config = dict(
    norm_eps=1e-05,
    bias='none',
    extras=['capped logits'],
    decay_shape='linear',
    doc_mask=False,
)
MLP neurons of a small language model. Each row is named by its layer, matrix (up: input weights) and neuron, and shows model dimensions 16-79. Each number is 128 + 32 x the weight over its row's rms, rounded and kept within 0 to 255.
A block is one neuron, or neurons of one layer that tend to fire together. After each block is what it responds to, as a language model described it from the Wikipedia text at the highest values.

L7.up201 [ 95 159  72 180 109 118 145 124 133 109 124  96 138 104 167 104 103 102 172 168 150 107 107 135  83 169 139  66 140  60 167  97 157 103 101  99 177 164 114 112 148 138 146  92 179 160  77 100  90 123 185 120 139 125 182 116  88 165 165 153 142  98 108 162]
Mainly " and" (sometimes " to", " &") linking two names, nouns or numbers, as in 25% and 40%, or right to left; also national word pieces like Philipp-ine.

L10.up4 [171 108 141  78  56 134 206 112 138 126 111 140 146 110 115 105 160 217 149 138 124 111 128 140  43 114 130 184 160  80  71 123 155 129 122 128 161 125 152  84  92 101 147 109 143 123 145 114 139  84 128 175 123 148  71 121  90 166 100 128 189 149 152  91]
L10.up66 [ 97 198 105  56 118 128 116 164 176 113 142 114 203 118 146  95 181 114 121  71 129 123 138 138 132 131 158 100 105 189  67 155 148 139 137 140 159 109 115 116 140 108  77  73 182 109  92 166 150 136 104 151  88 128 180 108 154 145 152  86 212 139 154 137]
L10.up106 [ 92 170 104 164 169 170 104  89 171 129 146  74 118 139 113  99 171 104 112 183 119 110 132 122  97 135  81 127 118 141 132 111  98 132 148 114 107 120 114  73 146 125 203 148 153  82  98 172 105  88 125 144  97  76  96  98 194 154  79  98 101 138  63 118]
L10.up142 [133 147 145  90 101 132 144  97 169 138  86 135 144 120 136 122 131 154 149 129 187 153 138 123 145 102 145 156 120 141 126 185 122 166  97 148 149  59 119 114 101 127 114 103 134 135 114  77 127 136 196 136 146  75 171 132 113 219 107  70  87 154 119 138]
L10.up339 [ 64 156 126 142 150 148 132 118  75 109  65 106 168 137 138 131 107 125  75 142  93 103 150  76 118 131 162 129 125 166 157 152 152 147 144 125 149 146 118 128 158 162 121 134 123 108 117 119 124 118 111 127 159 160 192 111 170 144 101 122 129 132 170 132]
L10.up379 [103 104 141 137 118  93 103 141 181 131 157  78 149 119 110  58  94 129 148 115 112 182 142 120 183  94 146 172  90 106  66 162 117 122 105 219 135 216 166 116 171 107 120 101 143 184 128  90 132 158 111 130 124 142 115  91 111 140 116 121 141 114  82 116]
L10.up413 [ 52 101 131 121  89 161 100 119 127 155 164 143 143  64  98 203 141 133 155 116 117 135 137  98 160 110 166 101  60 162 113 134 100 165 137 145  78 115  93 109 121  93 114 109 203 123 124 145 133 118 114  48 161 133 143  80 127 159  75 133 103 119 147 111]
L10.up493 [100 174 120 127 142 114 153 166 173  99 116 124  65 156  99 140 131  93 103 144  87 110 101 147  95 117 163 190  84 214 143 175  96 129 127 120 172 118 130 143 148 172  54  80  95 153 100 125 152 180 154 107 201 180 117 183  97  97 100  91 131 158 142 131]
Word-piece tokens in the middle of longer words, often Latin species names or technical terms, e.g. hydrox-yl, mon-ox-ide, Necturus m-aculosus.

L9.up104 [159 117  78 158 165 116  84 130 136 146 167 141  75 118 161 122 153 105 145 150 167 177 109 191 168 116  73  95 121  71 158 142 109  77 133 131 132 104 127  79 139 189 163 168 111  86 155 172 116 125 134 152 173 107 135 146 105 175  92 178 136 126  48 168]
L9.up196 [117 120 136 113 139 105 107 135 145 185 152 121 175 102 136 161 124 190 135 199 115 145 147 106 109  42  78 177 108 108 140 158 167 123 111 143 133  87 117 163  99 133 158  95  93 100 152 153 124 137 176 204 130  98 101 170 131 161 116 133  85   0 113 127]
L9.up201 [ 75 128 131 221 235 113 127  94 139 140 173 170 134  63 147 173 184 129 143 170 163 126 156 117 130  96 131  87 115 182 116 160 103  75 133 128 134 119 152  99 126 182 102  97 126  93 131 154 123 165  84 137 149 111 153 124  96 133 100 188 117  85 126 147]
L9.up202 [144 131 152  87 180 141 221 120 110 141 157 104 146 160 124 117 131 116  97  79  82 123 138 112 152 135 121  74 109 168 132 155  93 136 142 166  80 145 182 121 104 116 136 161 120  74 107 185 157  71 137 178 118 140  88 132 177 140 146 151 123  94 153 133]
L9.up205 [149 102 118 137 185 133 140 129 116 142 162  85  96 125 158 119 129 159 145 192 149 131  98  78 119 106 172 109 149 100 149 115 109 129  96 133 125 135 108 144 114 194 116 234 112  68 196 127 118 167 134 128 137 178  81 129 123 148 154 146 133 152 110  79]
L9.up273 [128 104 179 125 141  96 185 126 148 119 109 152  89 163 122 122 123 131 180  56 133 157  84  84 141 151  78 114 168 121 121 180 107 129  92 116 106 101 141 124 114 119 121 115 145  62  97 163 111 100 113 150 117 154 172 158 203 178  87 150 191 142  81 107]
L9.up488 [ 91 173 112 162 160 119 134 186 180 165  92 123 114 119 128 134 109 112 112 135 170 159 131 168 126  34 143  39 162 168 139 184 152 151  80 135 159 158 125 121 121  65 126 139  92  95 117 189  98 108 150 100  95 103 139 154 135 163  99 149 192  86 110 106]
L9.up503 [ 86 105 113 103 114 118 127 172 126 117 151 106 156 138 191 103 124 156 168 110  70 143  36 170 112 134 100 139 145 127 161 153  87 188 128 149 152 129 129 143 138 139 153 144 131  93 184 130  84 115  90 150 181 151 138  80 109 173 112 135 143  91 113 125]
Month names in full dates and the comma or digits next to them, as in Release date: May 1992, 1 January 2007, June 4, 2002.

L10.up46 [104 114 125 108 157 117 136  93 104 131 145 129 143 135  83 143 185  64 135 139  85  93 152 108 154 149 158  61 115 139 130 136  82 159 119 105 167 132  76 118 155 119 137 108 178 172  92 135 126 165 100 131 131 127 173 116 117 110 155 156 134 140  46 108]
L10.up83 [ 85  98 125  91 112 104 149  98 168 114 126 103 143  65 141 144 137 152 117  97  99 155 153 101 161 157  85  82 115 139 131 183 119 170 144  98 107  58  76 181 143 120 129 109 144 165 141 145  83 142 115 190 147  51 136  95 120  75 163 145 145 107  92  97]
L10.up97 [ 92 123 108  91 128 179 125 121 136 158 140 191 146  90 140 104 138 101 119 129 167  95 111 118 156 173 137 134  78 151 114 160 159  71 145 147  94 172 111  98 182  90 169  81 176 145 113 126 105 172 106 103 179 142 135 104 122 167  95 169  65 101 157 143]
L10.up252 [ 67 160 178 145  96 151 156  82 169 131 107 148  77 118 134 148  87  73 114  74 110 163 108  58 212 118 128 150 119  75 134 105 191 126 101 188 150 113 135 122 118 160 118 119 143 171 125 126 114 143 114  65 136  64 145 135 119 136 149  90 134  88 176  67]
L10.up393 [190 139 118 139 106  91 113  81  99 127 133 147 152 133  97 159 208 218 101 137 164  79 117  99  85 130 126 141  77 120 161 124  84 124 124 141 117 171 104 107 145 157  96  98 138 117 101  74 130 127 136 117 117 135 190 161 142 124 140 226 151 114 179 111]
L10.up425 [164 160 145 116 143 136 139 133 121 154 148  75 118  88 140 170 115 149 132 125  25 125 128  84 154 154 139 178 143 102 113 133 146  92 119 199 211 140 121  84 160 140 166 115 171 153 152 153 126  75 133 107 164  78 100 142 127 112 108 138 162 143 104 129]
L10.up518 [180  89  98 173 144 142  87 140 113 163  67  95 149 115 139 211  31 116 119 113 125  83 113 148 189 155  89 123  88 147 160 142 155 155 133  63 154 127 101 116 107 115 113 119 130 134 140 127 181 137 116 131 109 105 112 126 119 110 170 156 136  98  83 150]
L10.up572 [111 118  80 151 104 122 152 121 164  97 128 127 168 105 114 181 140 100  66 141  98  97 146  99 166 126 120  98 124 168 145  79 127 126 118 111 112  86  97 132 109  88 136  85 173 152 153 142 147 178 154 110 139  88 120 123  91 176 100 152  99 131 160 157]
Coordinating and or or placed right after a noun or noun phrase, joining it to a parallel item, as in "soprano, children's chorus and", "object or", "journalist and".

L7.up80 [106 136  98 153  82 134 119 103 134 130 112 187 103 102  95 123 179 152 137 166  84  78 131 152 165  49 205 150 156 143 126 113 173 136 136 140  87 145 147 112  74 108 200 131 146 119 117 156 130 133 132 140 104  95 133 110 150 178  90 112 128 114 184  78]
Single capital-letter token opening a surname or proper-name word after a first name or name word, e.g. Gary M(ooney), Ralph R(ose), Harry N. Abrams.

L10.up14 [139 142 140 148 143 119 149 140 111 143 164  96 171 160 108 141 189 116 147 130  96 100 128 104 180 118 163 104 105 137 153 177  94 164 136 150 140  97  96  45  81 128 119 110 116 112 151  59 119 102  89 109 118  84 197 126 155 116 138  44 154 147 132 147]
L10.up247 [172 129 120 172 156 221  95  83 111  86 115 176 161 115 170 177 191 142 104 177 186 134  74 147 144 153 116  53 152 126 154 137 176 144  81 123 147 144 128 130 104 104 102 159 113 124 164 122 194 117  85 166  83 119 112 134  96 133 133 158 197  95 116 126]
L10.up372 [194 100 122 115  98 126 102 129 114 128 126  89 114 122  96 128 165 156 122  81 148  92 169  96 118  70 183 148 113 216 148 161  83 106 134 114 110 127 132 136 143 129 147  85 164 109 149 103  89 112 198  57 105  92  89  97 103 141 105 150 149 140 128 165]
L10.up390 [159 149 125 146 147 139 164 122 113 137 137 169  95 131 177 218 135 147 115 121 138  67 109 129 133 135  72 106 118  74 141 112  53 147 138 148 136 125 166 142 154 148 142 155 190 170 105 151 133  95 138 109  93 138  68 155 107 128 102 176  98  87 113 109]
L10.up455 [130  93 123  93 120 136 160 114 142  53 152 121 141 163 114  98 178 184 113 166 194 122 147 128 108  63 122  89 151 157 132 163  70 145 123 140 104 181 144 143  72 136 153 173 105  82 142 149 123 114 165 125  63  99 159 115 116 157  93 164 113 153 155 104]
L10.up519 [ 90 123 147 108 153 165 120 177 172 155 136 103 168  84 127  98 200 143 111 147 123 147 107 121 117  53  99 133 149  78 110 139 185 156 103 126 120 162 168 168 136 140  55 108  93  98 117 136 107  97 209 143 110 167  84  65 167 103 152 133 144 111 168 131]
L10.up532 [120 181 151 135 168 155 123 115 137 144 127 161 162 141 129 156 132  62 107 144 120 102 189 177 114 136 157  95 114 119 159 140 137 113 146 151 175 130 101 145  88  90 100 136 105  55 148  91 151 137 129 157 145  57 115 120  56 125 128 176 138 120  93 139]
L10.up599 [107  94  96 137  79 146 177 114 140  44 145 142  94 114 148 219 153  89 106 127  79 123 103 171 109  41 182 112 125 104 142 143 163 141 100  90 128 135 107 150 128  70 106 137 138 110 177  82 156 104 111 151 106  99 121 165  97 118 112 150 206 186 139 157]
Line breaks ending infobox lists before a new heading (Career history, Coaching), plus time connectives in biographies (before, when, while, On).

L9.up18 [ 72 180 112 141 108 135 178  90  98 134 138 200  95 137  99 135 101 152 161 163 112  76 119 113 143 159 115 140 128 149 153 139 167 121 123  89 118 192 145  72 152  82  88  65 145 170 133 138  70 165 102 135 148 118 131  87 136 183 194 172 128  76 128 102]
L9.up47 [189 110 151 161 118 123 137 100 108 140 114  98 140 157 147 113 120 143 142 184 108  72  85  63  89  51  85 133 143 112 111 163  85 136 116  94 150 137 110 126  93 119 176 139 129 170 142 149 163 134 111  84 163  44 105  93 136 130 114  73 161 171  94 165]
L9.up71 [115 110  96 118 193 160 101 128  76 126 124 149  86 152 137 134 173  94 129 148 112 101 118 160 121 146 138 154 109 155  64 123  81  93 177  92  91 159 131 131  88 151 145 166 149 114 114 141 178 147 109 164 145 104 127 135 100 130 138 106 126  89 168  97]
L9.up129 [135  72 155 118 121 132 155  83 127 104 228 111  96 109  93 109 169 123  81 168 115 176 188 130 146  86 185  97 137 159  96 109  95 174 113 120  79  98 101 116 139 164 102 108 118 120 130 137 173 192 122 188 165 101 167 129 150 119 125 118 136 112 121 127]
L9.up250 [136 123 153  94  98  98 109 134 133 111 156 130  61 119 152 184 102  85 124 129 131 142 109 135 145  83 170 174 130 188 113 161 116 120 177  47 139 195  97 158  61 172 169  94 104 106 150 129 136 102 121 110 153 131 166  74 100 177  56 103 129 154 119 147]
L9.up481 [ 71 146 135 168  80 125 117  52 156 155 171 145 114 143 147 173  77 141  76 204 130 109 126 159 153 107 222 148 158 118 106 123 110 138 116  78 180 159 108  82  43 148 126 130 153  98 126 149 108 183 132 146 149 148 169 110 140 124  90 167 146  76 139 107]
L9.up547 [145  80 131  98 141 123 102  53 141 111 199 138 106 149 148 127 119 145  87 177 110  96 190 107 150  97 119  67 156 194 108  93 114 183 113 103 114 120 115 140 157 128 150 155 137 116 165 160 109 127 157 144 175 141 114 108 165 148 131 148  67  91 168 112]
L9.up608 [150 104 160 153 136 126 155  93 211 155 142 151  99 124 160 110  36 143 136 114 145 124 142 118 171  29 132 157 137 147 139 150 111 111 153 149 164 127 106 163 141 137 211 100 118 163 103  62  98 148  78 170 143 183 119 157 104 165 117 113 156 100 136 134]
The first piece of a person's surname or middle initial right after a first name, such as Leonard R(ossiter), Benjamin N(etanyahu), William F.

L9.up321 [159 137 138 124 111 130 166 125 122 132 149 128 142  75 111 147 166 153 104 194 131 169 117  73  57 150 179 106  72 109  55 124 188  48 133 111 147  89  74 150 127 183 158 161 148 149 119 133 145 158 153  99 100 153 106 106 110 134 107 147 145  94 133 156]
L9.up327 [ 88 108  38  93 138 121 195 115 143 158  80 163 152 143 118  95 135 162 111 134 127 104 166 133  86 164 154 116  72 126 120 167 122  89 190 157 145  80 112  82 143 100 101 129 135 143 115  53 161 107 171 147 132  60 150 167 129 154 156 164 181 120 135 184]
L9.up359 [143 123  90 159  93 123 117 122 142 153 169 136  67 103  62 180 184 147 112 158 139  96  46 139 209 160  64 101  38 156 159 157 188 110  93 154 121 104 104 136 102  77 122 156 136 108 175 176 129 101 157  98 150  93 105 100 114 124 109 116 103  69 135 126]
L9.up408 [187 108 196 136  61 153 132 137 119 171 143  93 133 135 119 102 134 157  93 170 131 136 140 147 133 153 146  82 124 147 131 165 123 150 141  58 141 114 132  95 133 115 108 101 183 156 155 152 123 123 130  77 102 101  64 151 150 169 142 110 138  99 165 191]
L9.up419 [137 129  86 104 112 107 116 112  98 144 145 155 124 173 133 188 131  77 171  94 116  86  99 122 123  76 119  95  60 204 130 154 110 125 140 108  92  53 109 139 125 110 146 135 148 113 159 119 128 127 167 149 126 200 109 107 164 165  95 157 131  89 123 148]
L9.up423 [149 191  75 132 161  96 150  95 142  75 104 142 204  97  71 129 188 139 137 165 106  91 123  50 177 201 109 139 115 124 109 193 100  73 114 107 151 149  67  96 181  99 159 129 160 129  98  95 151 165 110 115 188 126 125 138 104 166 135 188 155  81 148 151]
L9.up554 [107  86 159 116  96 126  54 144 144 118 189 117 163 111 100 149 131  98 184 114 115 136 136  43 147 144  85 152 128  92  99 108 173  66 153 149  92 117 131 137 121 120 154 134 111  78 193 121 142 127 132 132 118  76 124 145  95 136 111 127 167 106 162 101]
L9.up614 [177 122 140  66 172 106 147  73 121 133 112  95 136  67 121 130 140  81 119 128 151  78 137 125 194 168 131  84  97 109 140 165  81 102 157 199 172  93  83  79  74 118 112 137 173 141 105 114 137 100 149 162 172 105  65 123 127 137 133 160 143  92  89 223]
The words and, or (and some commas) joining nouns or adjectives in lists, e.g. fishing, and; ecological and cultural; peat or organic.

L9.up87 [132 113  75  75 179 160 122  77 146 114 130  98 138  75 155 141 140 124 140 148 170 108 165  99  89 122 147 139 144 209 106 156 136 155  90 125 139 106 142 103 105 151 178  96  92 130 117 112 114 145 185 166 124 120 133 181 168 102 122 137 123 115 133 109]
L9.up119 [125 107 157 103 142 114 116 111 172 128 143 129 178 112  61 109  96 106 147 195 126 111 113 107  67 117 148 153  66 112  88 136 117 120 129 119 165 134 112 179 126 160 146 117 114 148 152 117 100 131 132 142 131  61 135  93 116  93 140 197 111 105 158  60]
L9.up160 [183  60 106  84 147  76 130 163 147 137 115 165 210 155 119 131 105 130 132 111 128 173  98 114  56  90 122 179 147 157  63  95 123 178 122 134 115 122 116  56 105 167 145  84 127 117 138 112 123 116 122 169 161  86 149 166 101 100 175 180 117 137 137 151]
L9.up177 [153 148 113 152 164 190 185 126 150 121  82 164 168 124 115 118 194 127 103 125 115 107 118  93 121  86 119 106 195 170  69 182 167 148  75 133 103 138 146 116 126 128 128 114 147 145 154 148 140 105 117  84 158 102  81 160  78 197 138 116 167 128 172  26]
L9.up449 [100 180  93 136 125 129 207 179 193 134 103 127 138 123 115 107 165 165  82 158 138 167 161 132  88  71 115 136 102 152 118 128 109 145 114 131 124  94 123  88 129 101 164 162 135  97 139  92 105 111 173 181 142  73 129 140 123 129 128  58 124 178 140 116]
L9.up513 [ 69 206 206  79  93 145 150 137 100 127 170 156  86 143 118 105 179  93 123 124  95 131 171  18 142  83  98 138 122 129  52 112 174 154 160  92  95  50 133 124  91 134 137 127 134 156 180 143 122 126 133 137 176  90 136 142 176 126 144  90 137 117 125 116]
L9.up523 [ 95 107 140 139 128 152 178 162  85 146 121 168 159 110 104 110  80 157  99 147 140 156 114 116 128  97 142 148  76 107  59 172  79 101 150 167 187  99 120 142 101 154 149 107 174  73 151 176 139 114 167 111 141 113 180 135 134 155 132 153 180 138 120  65]
L9.up553 [ 93 143 162 100 103 176 150 133 130 124 147  80 119  95 118 176 149 133  90 114 156 205 104  86 176 120 105 116 127 105  74 118  59 157 108 142 191 144 156 141 138  83 121 125 133  94 169  65 115  99 158 131 150  86 145 130 139 136 182 121 146 154 170 169]
Short subword pieces early or in the middle of a split common word, such as eth in ethnic, th in Python, y in cylinder/oocytes, re in repeat/reason, t in turbine.

L9.up190 [134 128 151 151  99 197 130 153 167 129 122 131 134 170  90 142 117 125 187 143 104 135 111 168 134  83 144 167 114 101  68 122 158 161 133 153 157  72 161 207  49 135 142 145 128 134 157 113 153  97 195  69 157 116 148 117  88 143 108 120 124 117 134 153]
L9.up208 [149 101 136 187 117 136  98 146 152 123 146 147 184 156 124 162 132 129 150 182 180 133 108 112 126 165 140  89 124 127 140 145 147 178 118 120 123 148 136  86  97 135 165 127 102 115 151 151 147 103 156 161 117 100 105 153 144 191 102 134 173 192 117 161]
L9.up286 [ 97  93 135  89 140 100 149 134 132 139 138 116 248  80 123 176  93 123 134 102 161 109 111 100  80 179  97 139 104 111 103 147 125  91 121  77 126 127 116 108 121 125 143 116 116 123 142 125  94 134 145 182 154 157 178 189 101 105 149 113 129 105 131 137]
L9.up396 [130  54 147 133  41 129 157 127 120 175 183 132 136 165 134 119  89 104 131 132 152 132  77 125 180 127 124 161 132 136 118 175 117 159  92 140 151 100 151 137 195 195 103  99  78  91 158 146  83 107 156 161 163 128  96 152  99 138 146 162 108 105 160  91]
L9.up455 [113  97 150 137 152  97 118 102 138 148  89 159 111 182 152 157 104 104 134 104 142 104 113 145 120 133 126  80 101  77 117 124 126 129  94  65 163 137 131 140 120  90 108  98  56  92 149 172 103 165 126 103 192 110  94 164 114 167  68 174  97 120 126 104]
L9.up468 [141  70 136 114  91 138 114 122 137 126 146 138  98 113 160  99 172 176 119 102 102 144 122 140 141 149  95 163 161 118 106 179  90 135 129  82 149 126  91 141 140  93 145 134 173 160 144  83 117 179 167  94 124 161 127 142  82 103 141 158  61 132 112 148]
L9.up508 [153  78 128 131 120  88 100 139 163 169 164 158 111 123 144 142 104 124 147 162 139 113 142  85  85 132 141 154 139 131 121 134 125 140  46 139 131 169 121 143  67  43 124 113  90 106 131 121 131 123 118 132 120 161 121 163 144 116 121 168 150  72  99 119]
L9.up512 [104  96 212 154 124 113 105  82 175 142 137 145 143 173 115 123 132 142 194 100 140  80  80 122 100 106 153  93 107  81  97 179 150 127 115 163 194 137  92 141 109 119 121 128 104 150 114 165 107 153 123  88 158 140  95 110 168 151  96 125 199 102 152 122]
Line-break tokens ending one field of a structured list or infobox, before the next "- Field:" line, such as "Conservation status: LC" then newline; weaker on capital N starting a word (NATO, NME).

L10.up47 [ 84 154  82 129 209 147 119 105 142  75  74 116 110 122 164 163 152 157 137 102 164  80  98 130 155 143 140  67 134 154 149 122 117 130 121 127 101 131 140 107 104 122 143 151  94 119 150 164 173 174  99 115 160 153 164 156  66 208 153 129 170 144  68 143]
L10.up119 [139 140  64 121 159 117 141 194 130 142 130 103 125 124 111 111 109  76 113 153 141 121 129 116 129 124 170 122  80 169  90 133 112 119 103 164  79  80  99 109 146 166 163 141 160 178 174 165 152 125  73 138 154 247 108  95 110 114 110 126 154  87 118  84]
L10.up257 [121 135 113 135 146 140  81  98 151 121 180 101 116 124 119 125  99 116 120 138 133 104 153 163 127 133 106 119 136  50 200 130 128 162 106 104 223 127 100 132 169 123 167 134 121 117 111  84  84 186  85 147 117 106 114 136 174 125  97 170 178 136  99  65]
L10.up318 [135 127  76 170 188 172  73 147 156 133 146 221 178 105 114  54 139 128 177  61 128 106  72 109 116 121 106 152 125 123 157 143  99 172  94 141 122 100 139 132 143 144 161 131 120 140 112 120 149 166  89 145 183 126 175 151  80 104 146 135 173  92 185 128]
L10.up376 [ 75 133 123  67 139 165 196 170 115 138 123 114 153 154 137 146 130 135 139 101 151 126 156 156 120 157 120  87 102 135 119 104 115 119  64  89  89 192 110 153 132 191 161 148 106 149 169  83 154 130 100 176 196 153  92  98 142 135 110 141 164  98 147  86]
L10.up418 [ 94 143 153 201 174  92 136 117 126  98 168 157 197  69 114 129 135 159 140 163 123 122 107 108 119 105 128 132 127  51 118 144  84 147 115 117 136 111 161  75 173 179 175 155 103  95 166 102 115 131  38 129 141 172 155 128 112 209 118 121  77 154 109 158]
L10.up482 [ 67  96 166 106 111 150 106 134 206 151 137  51 108 108  92 109 103 135 129 123 124  79  89 120 108 148 143 119 147 182 156 101 183 184 146 153 157 103 156 143 107  95 109 189 112  55 117 141 101  89 117 168 187 187 126  99 131 174 153 168 121  97  76 116]
L10.up575 [106 128  66  93 183 170 107  73 163 116 112 130 120 135 157 150 116 161 105 125 119 141 123 198 117  81 135  86 109 134 104 145 143 172 106 181 157 123 172 148 124  89 184 185 140 120 154 131 124 146 133 152 185 107 158  88 172 136 170 119 123 131 132 182]
Month names inside full dates, either before the day ("April 25") or after it ("27 April"), and the comma after the day; fires in birth dates, death dates, release dates.

L7.up545 [111 141 105 174 114 146 111 143 151 122 114 125 107 196 146 128 100 141 159 114 102 125 132  62 135 109 139 158 138 133 165 112 108 114 164 112 182 134 112  98  77  90 165  82 173 100 119 129 156 153 126 152 146  87 174 150  69 150 160 142 223 160 174  94]
Word pieces or next words following a token ending in -ic, -c, -al or -p, e.g. Holoc-ene, Helic-opter, Giac-omo, racial makeup.

L7.up572 [148 108 120  32 155 129 116  81  87 128 118 145 170 130 166 141 105 159 147 168 120 114 107 105  69 142 111 142  97 138 103 189 150 170 139 158 142 191 152 134 186 109  71 155 154 111 145 125 161  44 184 158 134 156 158 189 168 132 194 136 163 119 103  71]
Line breaks closing a value in "- Field: value" infobox lists (time zones, death places, countries), and inner word-fragments such as circ|um|stances, Colise|um.

L10.up145 [ 77 151  85  97 137 163 167 129 143 123 173 117 102 101 109 104  73  82 129 117 212  89 102 198  77 155 146 129 108 110  83 119 166 122 174 127 124 111 152 101  86 167 127  96 129 133 172 145 213 149 124 135 142 130  77 149 102 109 111 121 152 136 121 109]
L10.up157 [148  68 182 143 103 130 115  82 115 169  91 191 136 102 157 156 124 100 141 194 126 111 137 106 100 105 138 115  93  96 156 175 128 129 178 138 142 152 167 155 139 123 148 162 158 139 170 129 125  57 115  95 111 160 170 182  63 101 122 123 118  99 112 109]
L10.up281 [132 143 123 162 131 113  95  53 107 112 111 166 100 119 108 153 105 124  77 153 142 111 164 129  96  95 141 151  84 168 206 149 154 135 147 146 149  97 120 162 121 161 134 127 120 125 120 119 184  51  99 107 148 116  88 128 111  99 152  98 155 122  80 161]
L10.up332 [118 125  78 131 107 131 139 121 160 191 145 119  96 188  50 151 193 114 122  92 173 169  93  98 109 159 108 167 156 134  68 115 106 158  90 141  94 159 115 200 112 114 143 134 121 116 132 137 186 149 100  84 208 180  95 129 116 107 124  84 142 123 143  93]
L10.up501 [144 135 123 142  76 200 135 123 150 121 142 149 144 168 140 110 150  94 139 103 127  86 161 115 172  84 212 122 120  73  98 120 129  90 132 138 124 151 141 111  88 107  71  99  97 178 159 181 164 137  84 105 130 150 128  53 185 131 124 141 170 120 156 159]
L10.up517 [149 122 204 109 168 157 160  96 156 116 116 160 130 116 175 121 110 145 125 100  97  96 106 178  84  67 130 162 155 123  92 121 100 173 116  97 131 155 144 124  97 137 120 139  71 172  48 112 156 135  87 115 175 136  89  70 100 115 164 125 129  88 138 159]
L10.up541 [ 85 139 155 125 110 167 105  96  79 153 130 111 176 146 172 138 161  84 161 187  77 134  92 134 108  78 142 126 151 183 106 174 130  96 114 182  73 184 110 126 140 122 142 137 146 150 140 131 125 131  89 133 145 119 140 100  98 134 182 136 141 118 124 191]
L10.up569 [105  63 123 138  95 175 125 132 100 143 157 142 125  87 107 109 155 156 124 138 153 107 132 140 102 128 111 124  26  84 159 135 131 131 130 163 116 185 144 115 127  80 113 159 117 162 166 118 123 172 117 141 131 152 105 137 141 150  69 131 111 146 120 172]
Single capital letter tokens, mostly R (also H, S, K, D) split off to begin proper names in lists or tables, e.g. Río, Rao, Romy.